MLP neurons of a small language model. Each row is named by its layer, matrix (up: input weights) and neuron, and shows model dimensions 0-127. Each number is 200 + 30 x the weight over its row's rms, rounded and kept within 0 to 999.
Before each neuron's rows, "fires after" lists the tokens most often just before its 100 highest values on Wikipedia text that the model never trained on. A number after a token or word is its count.

fires after: " the" 36, " an" 5, " P" 5, " and" 5, " The" 5, "C" 5
L9.up188,206,172,175,185,253,166,248,206,213,146,180,239,176,214,223,226,175,208,192,189,193,159,200,247,216,225,192,184,209,230,228,194,292,185,163,199,245,150,211,216,189,213,217,228,215,179,239,230,233,193,237,181,213,216,177,168,253,211,155,189,224,222,182,146,184,200,155,209,221,144,224,178,146,204,195,239,196,159,250,214,194,197,223,166,131,204,168,241,190,222,146,166,201,146,179,211,167,175,229,245,195,223,182,203,165,256,196,181,182,217,181,216,208,218,221,211,258,163,191,231,195,192,173,159,230,224,197,185

fires after: " " 48, "1" 13, "A" 4
L8.up219,207,207,198,226,165,248,179,218,190,261,206,243,192,249,239,196,188,188,140,147,183,222,210,154,221,150,178,201,169,220,154,174,189,198,203,194,211,212,176,223,253,226,241,205,185,246,222,161,197,204,190,169,203,221,187,209,194,211,170,282,225,245,149,196,227,262,147,162,205,173,214,211,150,207,208,206,242,143,235,225,206,224,166,184,252,178,218,241,217,191,233,145,205,255,231,157,219,184,140,204,205,177,165,203,217,232,182,165,214,174,231,235,235,216,187,210,124,195,182,205,190,254,240,184,230,177,169,166

fires after: " (" 46, " " 11, " \"" 6, " |" 5
L5.up94,249,173,213,222,223,190,185,240,203,157,207,214,214,251,209,159,236,179,172,199,187,151,171,178,214,179,233,199,177,227,217,185,243,214,196,197,224,210,216,213,214,165,190,192,199,205,229,197,202,255,200,229,237,195,159,210,255,230,223,181,197,192,207,210,218,195,226,247,173,225,183,222,125,210,208,225,191,220,232,157,177,193,190,194,183,166,186,184,198,175,179,200,200,235,150,223,177,175,216,216,156,241,222,143,159,155,201,188,217,172,221,227,179,229,193,246,188,170,254,196,237,162,249,226,236,199,160,239

fires after: " " 26, "–" 23, "1" 15, "under" 4, " (" 4
L9.up351,242,234,197,212,187,208,187,166,278,241,181,194,223,224,187,264,204,169,140,176,197,195,192,165,203,263,219,207,150,207,210,166,224,212,209,160,185,199,236,195,188,122,232,188,255,208,212,212,175,167,251,230,228,270,229,190,247,213,247,169,253,168,187,209,234,198,184,186,164,180,210,187,184,149,216,264,205,172,178,129,136,219,176,243,169,163,188,139,205,208,184,179,230,234,186,189,181,173,205,223,193,221,210,193,188,210,171,198,236,148,181,197,241,214,182,224,245,164,224,164,185,180,263,205,214,183,160,209

fires after: "0" 25, "1" 10, "8" 7, "erbai" 7, "3" 6, "math" 5
L8.up51,180,225,175,246,217,211,163,160,178,231,242,179,241,211,197,205,220,220,214,172,253,232,179,204,183,235,217,201,189,155,191,220,176,178,211,220,200,180,210,202,206,222,199,173,186,156,177,212,192,186,230,200,180,222,200,221,142,273,243,195,220,213,219,230,209,184,193,238,171,156,152,246,214,170,177,174,233,205,187,191,158,198,222,118,188,241,197,309,207,185,188,205,194,210,187,180,207,207,175,194,205,193,155,192,213,221,214,167,191,199,248,254,260,192,198,268,238,229,192,223,247,174,227,245,243,220,139,195

fires after: " (" 45, " \"" 8, " Mc" 5, "===" 5
L7.up263,202,181,147,205,251,229,204,248,210,217,267,222,232,194,241,173,209,189,182,214,162,229,197,205,155,178,218,202,156,208,193,189,219,209,222,225,218,248,228,174,157,199,205,189,242,215,213,165,183,185,216,151,223,152,179,215,269,189,176,234,205,235,186,158,189,180,198,229,222,234,161,159,210,190,238,181,236,128,184,204,206,208,199,247,118,183,201,148,167,198,177,141,213,182,152,224,176,196,229,170,177,191,201,200,224,172,136,205,288,246,190,195,194,175,189,228,179,168,171,149,246,208,226,238,188,196,195,223

fires after: " " 62, " (" 11, " \"" 6, " '" 4
L5.up358,204,204,178,174,225,223,195,192,227,206,206,193,218,241,202,160,229,170,162,218,202,169,147,172,177,216,212,256,220,235,211,230,272,198,166,176,184,213,258,160,182,194,166,175,227,187,264,207,219,188,207,226,151,189,231,214,225,183,217,254,178,239,200,142,212,214,213,193,236,153,174,229,204,214,265,185,179,152,208,166,142,236,187,184,179,131,192,199,199,173,194,216,199,220,139,228,133,222,222,271,209,210,194,193,184,241,163,220,223,186,240,185,209,181,157,192,221,164,240,190,161,169,248,179,194,168,214,259

fires after: " the" 20, " a" 13, " at" 7, " an" 7, " most" 4
L11.up141,181,184,130,176,244,185,184,203,188,229,236,180,211,229,206,240,168,181,157,201,157,167,182,183,200,252,159,273,206,189,159,248,232,205,229,202,222,176,131,233,188,206,165,248,133,192,217,178,211,201,190,226,225,152,166,154,173,225,216,198,249,220,204,205,273,219,158,219,228,207,204,161,171,157,218,184,176,177,223,188,142,186,212,201,142,166,193,210,157,239,180,214,176,189,193,210,187,206,175,189,190,197,207,209,205,224,215,205,233,251,174,205,204,130,217,236,254,205,177,168,169,251,219,220,151,195,239,180

fires after: " " 29, " (" 12, " v" 7, "==" 6, " ob" 5
L7.up265,175,185,199,160,206,165,210,181,223,176,232,193,201,237,205,237,237,195,192,143,176,249,191,188,165,203,212,185,174,191,151,241,216,230,225,160,139,154,219,222,166,209,223,182,140,183,133,204,198,172,231,204,260,223,181,211,192,184,244,194,220,230,204,239,246,212,189,196,181,255,187,237,191,166,285,215,207,211,199,208,173,178,206,120,184,195,165,149,217,176,208,236,218,163,182,191,218,156,222,187,280,227,226,188,200,204,180,153,180,191,179,188,204,223,184,194,164,197,239,160,163,223,257,213,203,229,139,215

fires after: " (" 43, "-" 4, "(" 4, "==" 4
L7.up339,218,151,182,188,219,154,230,212,175,155,158,235,199,193,208,218,201,190,187,219,202,208,171,139,259,166,198,201,191,161,132,152,199,185,146,186,216,199,248,189,186,189,207,149,288,159,206,213,214,198,202,209,219,216,181,221,259,168,236,201,211,185,235,148,195,176,185,182,245,180,164,246,221,193,184,215,222,204,201,184,195,193,185,251,188,236,190,212,208,201,205,174,151,163,217,193,189,238,230,191,178,164,239,187,191,249,117,255,160,255,216,215,234,283,173,213,185,196,201,173,193,183,263,237,235,220,157,192

fires after: " St" 15, " d" 10, " st" 10, " D" 9, " r" 4, " Sc" 4
L7.up499,200,184,194,224,247,217,215,178,200,215,187,175,243,193,185,229,208,187,232,182,241,171,208,178,165,252,226,222,210,171,192,205,219,199,195,205,232,224,189,146,138,233,186,253,209,202,205,195,246,142,262,266,220,166,237,192,188,208,221,181,202,238,159,229,216,183,174,209,122,124,200,183,220,236,212,267,201,158,231,223,196,165,199,213,196,159,200,123,198,170,206,259,191,179,154,181,210,169,210,206,201,202,159,244,217,186,199,214,236,160,195,177,192,154,151,286,214,161,153,212,219,193,183,199,138,199,180,170

fires after: "1" 16, "0" 12, "″N" 11, "6" 9, "5" 6
L6.up390,215,186,198,197,147,191,195,132,217,232,211,168,187,228,218,235,149,166,231,210,242,190,208,143,169,176,150,129,157,187,227,224,249,174,223,176,207,199,192,224,197,224,172,199,251,160,202,206,188,195,197,204,248,199,200,215,171,217,208,194,204,189,208,218,173,233,188,193,146,186,171,148,227,141,216,255,197,185,267,193,197,211,174,158,172,286,179,228,199,163,181,207,229,204,209,191,245,185,206,226,163,204,204,189,160,195,217,216,194,199,202,231,208,154,255,257,216,227,233,211,196,203,248,204,183,190,116,224

fires after: "7" 17, "8" 17, "6" 16, "5" 9, "0" 9, "4" 6
L12.up493,197,209,217,199,209,174,211,200,189,224,235,248,256,177,209,191,220,158,212,228,229,237,195,189,187,178,169,193,190,160,188,170,187,215,223,184,193,258,201,218,243,229,215,207,248,219,208,185,177,201,195,145,228,186,174,210,261,218,233,153,235,206,186,223,261,217,157,205,213,177,195,183,180,187,170,218,185,173,243,165,209,182,165,170,220,235,143,223,178,219,209,290,200,183,222,188,257,183,187,174,190,229,193,167,246,165,232,203,237,192,247,177,168,153,229,233,194,187,209,185,265,178,210,232,204,253,163,184

fires after: " " 63, "." 9, "1" 5, "2" 5
L3.up138,234,199,213,164,191,203,228,223,184,194,196,206,178,266,207,225,211,170,145,213,199,185,182,205,218,226,213,224,190,240,177,220,225,241,181,204,223,203,200,232,164,191,246,205,203,219,213,260,177,196,144,212,232,192,254,227,213,211,209,265,228,245,180,162,160,196,156,178,207,194,159,241,223,194,177,271,225,118,231,164,184,265,192,246,224,122,191,174,180,176,185,188,227,190,196,182,199,157,145,134,180,204,169,205,212,223,197,226,247,152,176,172,187,193,200,206,192,222,179,165,173,225,199,186,232,191,168,245

fires after: " the" 35, " a" 16, " an" 9, " his" 5, " Az" 4, "'s" 4
L6.up156,183,173,226,247,200,172,237,180,200,221,232,151,163,253,201,241,207,222,178,252,187,200,173,152,220,230,205,204,220,209,199,187,235,182,186,161,214,186,197,190,188,187,171,220,208,115,255,195,221,191,170,199,204,211,281,221,207,182,222,202,217,209,155,191,173,201,256,196,204,208,201,200,196,205,224,172,208,224,227,205,181,183,190,194,229,149,162,223,203,234,181,217,226,206,225,191,177,161,230,170,152,221,237,168,198,222,197,247,122,146,181,201,213,215,259,269,181,180,163,150,190,207,160,220,235,213,227,168

fires after: " the" 43, " a" 13, " of" 6, " " 5, " its" 4, " on" 4
L7.up370,219,161,233,195,214,208,204,228,195,190,249,198,169,230,214,256,214,224,202,226,131,161,193,243,231,224,184,221,218,243,177,200,144,153,205,166,223,180,164,192,177,195,181,184,158,209,204,182,185,154,230,173,205,193,178,223,138,196,165,187,226,281,154,154,162,198,266,171,211,213,180,223,199,224,253,210,201,215,202,149,183,205,182,222,185,169,182,174,211,236,215,195,219,193,250,226,148,216,181,205,177,225,203,227,199,174,232,199,159,212,211,218,186,198,170,193,181,196,181,169,201,205,198,190,251,200,249,149

fires after: " " 56, " the" 10
L11.up310,169,224,225,220,152,215,210,188,194,222,225,229,124,189,192,249,221,182,198,177,204,179,191,219,206,150,243,187,143,182,236,207,216,206,237,142,211,210,180,222,212,183,220,156,196,217,190,198,240,190,174,210,202,220,148,219,138,119,215,191,240,212,227,180,180,245,198,190,188,249,200,199,188,174,217,215,207,263,197,204,188,250,202,207,196,120,205,184,226,195,220,181,206,245,164,165,172,198,180,165,202,247,255,160,176,214,226,214,212,186,210,167,163,179,204,186,194,145,194,154,168,223,227,165,196,241,227,222

fires after: " " 47, "1" 10, " •" 4, "-" 4
L14.up253,201,178,184,172,221,194,211,218,230,187,161,198,185,152,185,169,227,171,226,194,179,228,175,209,176,236,151,196,207,188,205,216,220,183,209,261,152,221,212,158,207,195,228,222,177,182,191,182,215,235,207,152,188,202,185,216,157,213,238,174,223,151,222,244,233,228,182,196,226,193,235,197,225,197,208,191,206,269,216,238,149,242,184,179,125,182,194,207,165,175,228,207,191,217,207,201,193,214,242,194,253,223,221,171,197,215,194,221,213,113,268,144,221,224,219,179,235,179,205,232,244,217,183,217,149,248,148,165

fires after: " (" 53, " al" 14, " Mc" 5
L7.up100,171,213,219,179,196,208,203,224,215,162,169,166,218,260,194,203,243,210,190,192,169,226,221,173,167,200,233,173,169,238,184,165,241,180,234,146,168,267,243,187,175,210,193,211,295,162,181,186,200,224,199,258,229,223,227,237,204,257,218,208,232,214,142,158,264,217,183,229,225,220,190,203,179,201,201,233,181,228,187,155,192,137,194,201,200,138,182,196,223,197,165,202,210,186,142,164,240,159,196,218,202,183,210,206,209,144,159,168,269,204,174,178,178,219,163,180,189,182,183,207,245,262,232,240,186,164,161,261

fires after: " |" 25, " " 24, " (" 21, " —" 9, "1" 6
L12.up287,192,183,193,172,186,217,210,200,171,229,213,228,228,231,229,243,174,253,165,212,237,223,181,201,232,190,211,185,166,197,220,178,240,210,228,238,265,215,240,187,213,213,227,199,191,121,125,143,185,205,233,204,230,224,171,152,247,183,212,182,203,197,224,205,186,237,258,188,228,214,217,182,242,150,238,211,187,231,206,177,257,203,221,144,204,175,188,192,162,168,186,176,168,202,185,178,224,130,161,199,186,186,203,170,231,266,211,206,164,182,179,199,197,177,244,230,210,229,245,164,235,193,163,230,208,215,156,187

fires after: "," 22, " of" 9, " Az" 7, " M" 6, " Sy" 6, " P" 5
L5.up146,234,204,149,162,218,136,210,195,195,196,222,192,216,203,204,149,202,187,207,175,205,249,134,206,208,261,215,251,217,194,140,194,233,207,161,178,222,226,181,213,224,184,160,192,198,190,176,214,216,213,201,172,199,189,190,186,218,213,236,213,184,164,283,142,179,226,217,203,209,153,213,235,187,204,166,185,188,212,207,224,156,206,189,203,154,228,97,215,192,216,208,230,239,190,210,233,182,229,174,231,252,183,190,225,169,184,243,233,205,201,200,163,201,203,180,178,207,186,268,196,261,194,200,211,168,133,173,157

fires after: "2" 90
L11.up42,151,161,207,218,151,118,199,203,227,202,147,130,180,190,209,232,253,209,208,199,223,206,251,199,221,208,172,199,213,206,204,229,200,176,193,176,234,187,241,199,179,178,201,168,208,221,192,172,170,174,167,186,186,234,141,202,177,147,222,240,144,225,228,205,173,219,230,201,245,201,196,181,257,182,202,206,194,221,210,193,161,202,260,184,168,185,217,227,215,156,195,159,230,247,185,149,204,233,215,192,151,205,156,187,128,234,187,169,236,211,196,172,201,216,149,182,211,204,244,211,196,250,206,142,206,180,214,151

fires after: " |" 24, ".\n\n" 23, "\n\n" 5
L5.up135,219,181,184,190,184,213,215,196,138,179,177,206,191,222,193,113,247,167,199,200,191,198,206,203,238,166,264,189,232,240,218,182,166,179,209,225,227,209,201,207,229,179,170,182,195,222,205,198,230,153,220,241,217,218,173,182,172,218,220,216,217,207,212,252,184,233,173,201,176,198,182,181,225,175,193,214,222,239,229,183,212,193,204,196,265,191,201,240,171,180,189,143,225,160,140,178,172,129,157,190,207,239,191,213,199,236,210,174,187,198,184,221,163,212,173,268,258,174,165,225,183,195,224,155,221,194,204,206

fires after: ".\n\n" 54, " |\n\n" 20, "\n\n" 8, " " 8
L3.up356,269,232,185,224,143,196,172,224,208,192,181,181,210,225,185,179,214,189,209,238,237,180,191,141,194,194,210,126,206,214,189,199,222,201,211,195,221,188,181,155,139,113,189,198,203,190,277,215,236,162,209,219,172,212,125,196,156,240,166,259,215,228,218,190,228,227,153,225,203,173,161,178,196,190,217,215,224,212,174,190,232,210,237,258,230,213,163,212,192,196,197,128,218,223,194,157,196,181,176,213,164,216,212,260,210,231,175,201,149,160,188,208,193,262,198,222,205,157,217,168,232,202,201,238,199,184,151,209

fires after: " " 51, "–" 11, " P" 6, " p" 5, "-" 5
L9.up573,238,187,184,202,232,187,133,230,226,166,203,189,238,185,171,192,240,200,202,180,229,150,251,250,175,236,182,186,191,201,196,188,185,209,181,179,186,219,207,246,223,210,198,187,182,183,205,263,168,207,190,170,166,229,194,169,242,197,235,187,200,246,201,194,183,242,179,174,215,208,104,243,170,179,196,197,191,183,211,146,196,228,182,112,177,169,187,127,225,210,199,237,187,195,191,215,172,186,216,266,214,233,233,202,129,142,247,195,179,184,212,209,201,179,185,198,188,178,218,182,156,160,238,204,256,170,180,241

fires after: " " 28, "1" 27, "2" 7, "7" 4, "4" 4
L11.up516,163,184,213,205,236,208,199,211,177,208,195,184,160,213,201,168,220,259,179,189,211,198,173,180,194,172,220,184,174,181,166,214,193,136,232,170,217,259,226,189,186,170,209,214,192,213,117,275,193,183,175,188,209,204,249,147,247,186,188,209,237,149,151,163,193,248,206,236,221,127,247,165,214,156,203,199,245,206,251,185,205,193,179,236,201,148,174,199,211,213,156,218,309,214,207,209,203,239,250,181,151,262,200,164,208,187,198,220,234,166,226,205,235,171,248,196,167,234,164,174,209,230,244,216,217,164,150,145

fires after: "1" 68, "2" 14, "3" 6, "0" 5
L11.up373,206,166,215,206,187,224,196,185,249,208,185,212,187,198,189,132,194,270,237,220,202,203,214,178,214,207,208,226,184,242,201,190,213,179,181,198,248,244,188,223,178,198,248,179,152,240,195,212,118,202,206,221,180,147,249,226,188,197,214,198,156,182,195,136,150,216,170,227,252,182,156,180,231,173,224,219,197,175,266,175,160,200,210,185,190,273,229,229,217,189,131,148,250,204,221,162,178,202,170,200,176,244,246,216,167,193,204,225,184,188,204,220,246,208,219,247,158,151,183,167,188,191,219,192,240,189,197,189

fires after: " o" 18, " al" 14, " ob" 5, " M" 5, " Pal" 4, " Mil" 4
L6.up462,247,190,209,191,163,164,235,172,191,203,236,198,189,215,192,183,225,168,207,185,189,212,185,203,148,184,172,199,211,264,201,247,188,159,272,198,214,233,209,161,191,274,205,243,146,197,137,197,199,255,182,170,214,201,220,171,168,140,201,197,209,173,199,159,163,189,206,217,203,213,171,202,187,189,237,180,181,173,185,205,233,250,224,167,176,205,222,192,188,245,190,209,245,137,173,140,208,159,166,178,173,194,215,210,152,193,210,188,188,193,165,183,180,219,183,135,153,250,238,223,218,176,209,234,151,159,233,239

fires after: "0" 17, "," 16, "4" 10, "1" 9, "6" 9, "2" 9
L9.up502,208,191,206,160,208,201,184,173,232,175,228,194,220,194,180,174,256,131,182,211,242,205,205,197,247,152,166,219,166,208,246,194,171,165,266,188,235,244,218,169,187,205,213,208,181,187,192,200,163,206,210,172,173,210,308,260,182,168,222,225,258,208,198,179,216,169,182,252,193,207,192,221,231,253,221,265,208,199,180,166,166,152,222,210,253,194,190,222,191,194,148,214,203,178,177,183,199,198,159,165,171,207,152,237,204,194,162,241,191,241,177,184,121,199,224,228,201,191,201,169,254,218,165,233,223,221,215,195

fires after: " " 30, "1" 13, " r" 12, " State" 8, " d" 4
L11.up392,148,213,166,195,195,168,179,219,225,213,187,199,227,188,167,221,259,208,218,244,214,220,175,237,169,211,222,229,134,219,184,135,247,271,179,208,259,254,198,187,150,165,187,218,187,193,229,189,241,201,204,208,177,191,209,212,231,252,212,221,232,179,182,215,155,214,242,189,155,181,251,177,239,202,195,196,191,237,292,163,239,201,205,225,204,211,161,203,187,184,171,223,143,228,190,184,227,216,207,235,205,244,235,213,182,184,209,201,176,156,221,163,186,214,235,214,253,179,196,203,217,183,139,163,145,218,237,223

fires after: " " 52, " |" 8, "0" 4
L11.up288,215,238,193,225,161,222,160,190,255,158,183,181,183,202,146,192,193,234,238,209,242,135,204,206,211,212,237,221,219,167,223,198,193,199,151,180,159,199,225,268,196,203,242,154,139,146,177,171,250,188,204,186,234,198,153,220,197,202,201,134,154,183,204,171,202,228,228,185,193,229,247,207,155,199,182,185,199,269,220,183,244,185,247,196,137,172,186,187,176,237,250,205,222,185,152,220,174,253,201,231,172,210,201,182,159,231,274,211,151,255,228,214,231,161,167,232,229,140,252,184,195,211,196,169,213,153,244,190

fires after: " " 54, "1" 11, " a" 9
L8.up201,148,228,193,176,199,184,180,161,195,221,182,172,186,218,200,278,169,248,196,253,161,192,175,213,265,193,223,205,135,240,184,196,144,203,231,204,236,216,171,238,156,214,193,184,138,159,222,191,181,139,221,233,219,188,243,169,206,209,206,206,238,179,151,147,206,197,197,202,167,187,182,213,175,164,222,188,216,202,245,178,191,158,228,208,211,178,238,146,220,190,180,187,264,217,251,145,273,196,188,194,226,202,258,217,249,213,172,221,205,180,202,173,209,195,195,217,208,218,184,161,198,213,183,202,207,198,194,171

fires after: "0" 26, "9" 18, "1" 16, "8" 8, "6" 4, "7" 4
L6.up517,233,167,242,229,199,130,193,176,170,187,168,194,164,238,231,231,188,171,204,208,159,200,232,184,184,210,203,268,188,191,226,237,221,165,211,151,168,192,196,207,253,199,201,198,179,224,171,155,180,188,208,248,206,155,229,158,234,256,145,139,200,222,185,219,196,252,237,206,200,195,228,212,180,203,203,183,271,201,176,196,195,164,204,164,185,267,183,231,199,198,206,219,240,197,233,173,262,232,160,188,209,168,158,177,242,216,188,235,265,188,196,188,204,245,213,134,236,192,222,208,186,210,226,141,241,192,165,205

fires after: " |" 32, " was" 6, "l" 5, " (" 4, "|" 4
L6.up50,153,182,173,165,241,193,155,203,176,246,181,186,188,228,160,234,222,248,184,161,172,238,162,187,157,183,198,180,203,235,204,234,211,249,206,243,211,213,239,193,215,202,178,173,245,191,242,205,194,222,224,210,211,224,146,197,227,141,238,218,205,200,170,213,163,205,186,200,209,250,169,202,182,242,212,197,153,197,174,210,181,138,238,219,216,200,216,155,150,203,191,172,202,189,218,166,216,218,195,190,144,157,205,176,212,203,179,238,239,221,185,210,215,139,183,261,218,216,260,189,188,211,197,199,246,216,237,199

fires after: " |" 30, "|" 24, "-" 10, "==" 4
L6.up276,208,184,145,167,220,219,206,177,212,220,161,214,234,214,171,192,195,168,145,234,195,169,179,226,157,184,198,184,178,263,188,217,232,218,200,173,228,121,185,220,191,189,208,194,211,214,229,255,224,229,250,234,202,243,235,189,171,197,173,209,231,263,209,150,129,222,191,187,189,195,164,198,235,234,218,204,182,232,209,199,212,158,226,248,240,159,186,192,191,220,251,161,188,185,111,177,233,194,167,173,193,161,226,196,283,177,197,215,184,194,201,194,207,226,207,183,167,205,271,172,161,161,188,222,197,188,165,217

fires after: "8" 13, "6" 10, "7" 10, "9" 8, "4" 8, "3" 7
L14.up107,272,173,192,167,213,182,202,189,194,170,209,240,235,225,193,212,152,218,233,261,186,181,202,237,181,188,197,206,225,176,212,180,234,174,172,193,198,247,191,218,201,200,175,203,214,221,175,184,234,210,189,199,184,204,228,203,183,215,197,222,187,261,220,245,226,213,206,168,240,233,207,215,228,251,200,140,232,196,154,236,260,193,239,193,163,254,149,174,185,188,163,193,210,216,222,200,191,228,217,152,158,233,160,84,164,231,148,221,249,214,158,113,228,228,174,174,210,194,188,184,227,209,187,235,158,225,147,186

fires after: " " 39, " the" 15, " (" 10, " \"" 5, "==" 4
L7.up145,220,174,170,163,200,227,158,223,218,153,202,251,220,266,161,217,181,202,204,187,174,177,170,213,211,230,238,211,183,229,156,185,240,201,252,124,259,166,223,222,203,148,160,168,274,149,203,223,190,208,192,208,251,190,157,209,159,204,169,217,224,268,180,212,187,207,171,181,270,185,194,162,214,233,212,165,186,201,218,182,162,200,186,190,154,163,169,217,196,251,196,241,200,200,169,246,207,210,198,225,225,185,206,217,197,191,162,173,210,202,119,173,188,173,210,259,220,192,186,136,248,175,196,196,231,183,173,253

fires after: " \"" 22, " (" 19, " the" 11, " '" 4
L6.up377,156,204,195,258,262,225,211,197,197,185,172,144,190,236,233,203,188,152,192,225,181,240,179,174,207,178,189,200,228,218,158,185,173,190,189,164,199,263,211,198,201,223,178,201,184,190,280,205,225,230,289,158,162,232,193,239,239,169,194,206,264,257,183,211,177,201,233,199,194,271,172,250,203,169,203,166,171,155,189,191,186,165,164,210,180,163,180,191,203,215,131,184,220,182,171,208,177,121,216,184,200,219,221,177,177,201,182,171,205,237,176,188,198,230,230,185,227,176,209,188,174,184,212,261,191,205,167,172

fires after: "." 37, " of" 8, " |" 7, " on" 4, "," 4, " O" 4
L4.up92,173,226,199,170,215,186,169,198,147,241,216,205,237,218,227,203,241,243,218,178,217,191,204,245,201,218,242,221,223,193,214,172,255,205,181,205,209,231,131,202,188,158,204,222,170,218,169,230,223,154,189,211,252,176,148,220,174,197,172,188,213,281,166,157,179,205,191,153,201,151,123,220,185,219,198,200,193,261,254,207,195,198,175,178,226,222,220,201,198,167,187,185,195,259,180,239,167,186,196,155,219,186,210,258,247,198,239,181,177,181,213,206,187,211,189,229,187,191,231,159,158,144,203,183,213,165,256,218

fires after: "1" 28, "2" 23, "0" 19, "8" 8, "3" 5, " " 4
L7.up78,200,163,188,193,201,211,217,165,185,165,203,227,209,234,220,231,188,201,250,190,160,211,168,199,180,208,179,191,142,160,232,193,191,208,236,199,206,207,174,208,212,212,196,184,191,172,241,167,188,187,179,193,207,169,212,149,182,177,240,160,229,204,237,262,220,183,226,199,158,208,180,195,213,211,215,211,186,190,209,196,190,273,252,157,180,280,169,182,211,168,216,183,226,225,240,166,195,196,158,237,217,218,202,173,216,214,193,259,201,248,265,222,226,158,221,137,224,220,195,222,199,175,241,240,167,205,177,152

fires after: "2" 52, " |" 9
L14.up39,184,190,207,195,203,202,238,223,234,192,179,210,186,185,179,187,174,149,202,161,200,164,191,218,211,178,178,161,198,261,214,193,199,138,183,207,238,195,173,166,196,154,235,151,165,200,184,176,179,178,212,222,195,220,202,143,173,197,236,223,204,179,160,230,188,221,179,229,253,172,182,226,248,210,169,172,168,210,178,195,189,150,245,200,236,192,223,172,207,164,200,231,246,251,166,143,213,220,167,191,151,190,190,254,188,217,265,256,244,210,171,247,200,225,220,175,154,219,232,185,196,237,210,133,255,188,190,224

fires after: "," 58, " o" 9, " b" 5
L7.up462,178,201,220,180,148,191,227,184,224,222,209,204,232,207,185,222,241,213,208,170,183,196,182,219,197,166,151,182,194,201,209,262,227,176,225,197,185,206,213,236,214,266,185,214,208,131,189,177,198,246,194,235,220,205,244,205,184,218,182,263,228,213,202,251,191,199,196,239,195,176,180,237,185,215,179,213,192,205,210,207,159,194,231,146,178,246,245,188,244,166,197,194,238,161,204,130,168,151,176,147,169,205,204,235,191,193,191,212,184,184,224,187,207,208,268,225,230,223,183,219,199,200,199,136,174,189,185,241

fires after: " " 30, " (" 19, " |" 5, " Ch" 4
L7.up48,260,202,174,147,171,187,190,187,174,246,219,228,218,211,192,234,221,212,186,176,201,239,222,211,179,211,210,204,217,143,228,127,206,220,183,192,192,218,215,226,194,238,236,195,216,198,202,195,185,226,151,202,223,253,179,201,220,187,189,189,182,212,177,192,233,183,147,226,181,201,227,257,239,161,216,231,177,214,167,209,214,184,185,198,192,191,182,116,168,244,238,173,241,203,185,187,235,187,205,220,186,266,192,148,201,170,162,130,221,183,197,208,170,216,254,220,186,178,155,150,216,206,222,258,192,201,215,267

fires after: " " 85, " (" 6
L12.up345,210,237,189,198,172,224,203,204,158,196,216,212,167,200,207,196,224,201,163,232,188,264,171,209,186,238,218,215,233,179,189,187,187,152,223,187,201,192,274,204,218,231,269,206,164,197,236,177,240,170,177,185,184,196,241,163,163,252,165,240,152,180,190,204,176,212,247,199,158,188,186,253,187,216,229,175,182,193,209,203,176,221,163,198,160,179,211,149,171,209,205,175,259,183,203,222,193,190,232,193,233,224,220,183,178,183,195,157,255,213,205,136,219,200,238,193,206,163,228,176,181,203,174,196,196,218,195,200

fires after: " (" 33, " \"" 16, " |" 13, " " 6, "^{" 4
L6.up243,208,223,154,150,216,213,228,236,214,179,201,209,218,240,186,215,252,234,192,181,212,227,217,194,215,202,232,215,189,202,164,210,197,259,197,200,198,219,185,169,194,173,204,148,175,192,198,221,208,189,195,178,218,241,144,184,239,211,174,211,238,266,215,159,171,177,196,223,215,194,207,231,153,181,217,223,236,176,196,191,207,187,187,216,132,152,132,136,229,200,226,231,204,201,148,177,198,161,233,227,179,145,245,227,209,167,166,158,211,196,248,172,229,211,214,183,179,212,203,152,246,184,234,228,240,199,182,189

fires after: "-" 24, " (" 8, " Gr" 8, " was" 7, " |" 5, "|" 5
L5.up95,137,193,194,188,194,214,220,185,177,142,180,192,240,220,201,104,195,257,157,177,205,185,192,135,180,208,135,211,215,204,182,234,228,229,206,190,206,235,179,197,198,193,185,178,195,205,244,171,221,223,168,218,226,251,210,238,199,160,201,195,248,227,201,176,210,122,245,163,227,177,216,251,232,215,172,191,228,177,200,188,183,192,156,175,182,220,177,206,160,186,228,201,177,196,164,225,169,225,220,175,226,157,154,202,240,201,192,159,161,205,200,219,181,210,191,248,178,197,208,223,160,195,243,154,185,181,192,181

fires after: "," 16, " (" 15, " of" 10, "ar" 8, " in" 7, "igh" 5
L12.up382,213,170,135,168,216,191,213,177,229,180,154,198,211,247,228,227,190,235,242,272,202,175,187,221,224,233,208,212,189,178,207,124,231,237,214,228,189,224,190,185,224,245,214,209,244,224,199,206,245,230,182,234,194,196,207,206,206,207,213,191,236,232,185,148,154,187,211,211,255,169,213,189,160,232,194,173,214,203,175,188,162,229,242,263,197,147,103,155,161,210,248,215,172,193,155,190,186,237,237,188,184,174,184,174,183,169,167,245,159,210,223,271,188,149,223,201,243,194,257,204,229,251,203,220,151,190,172,178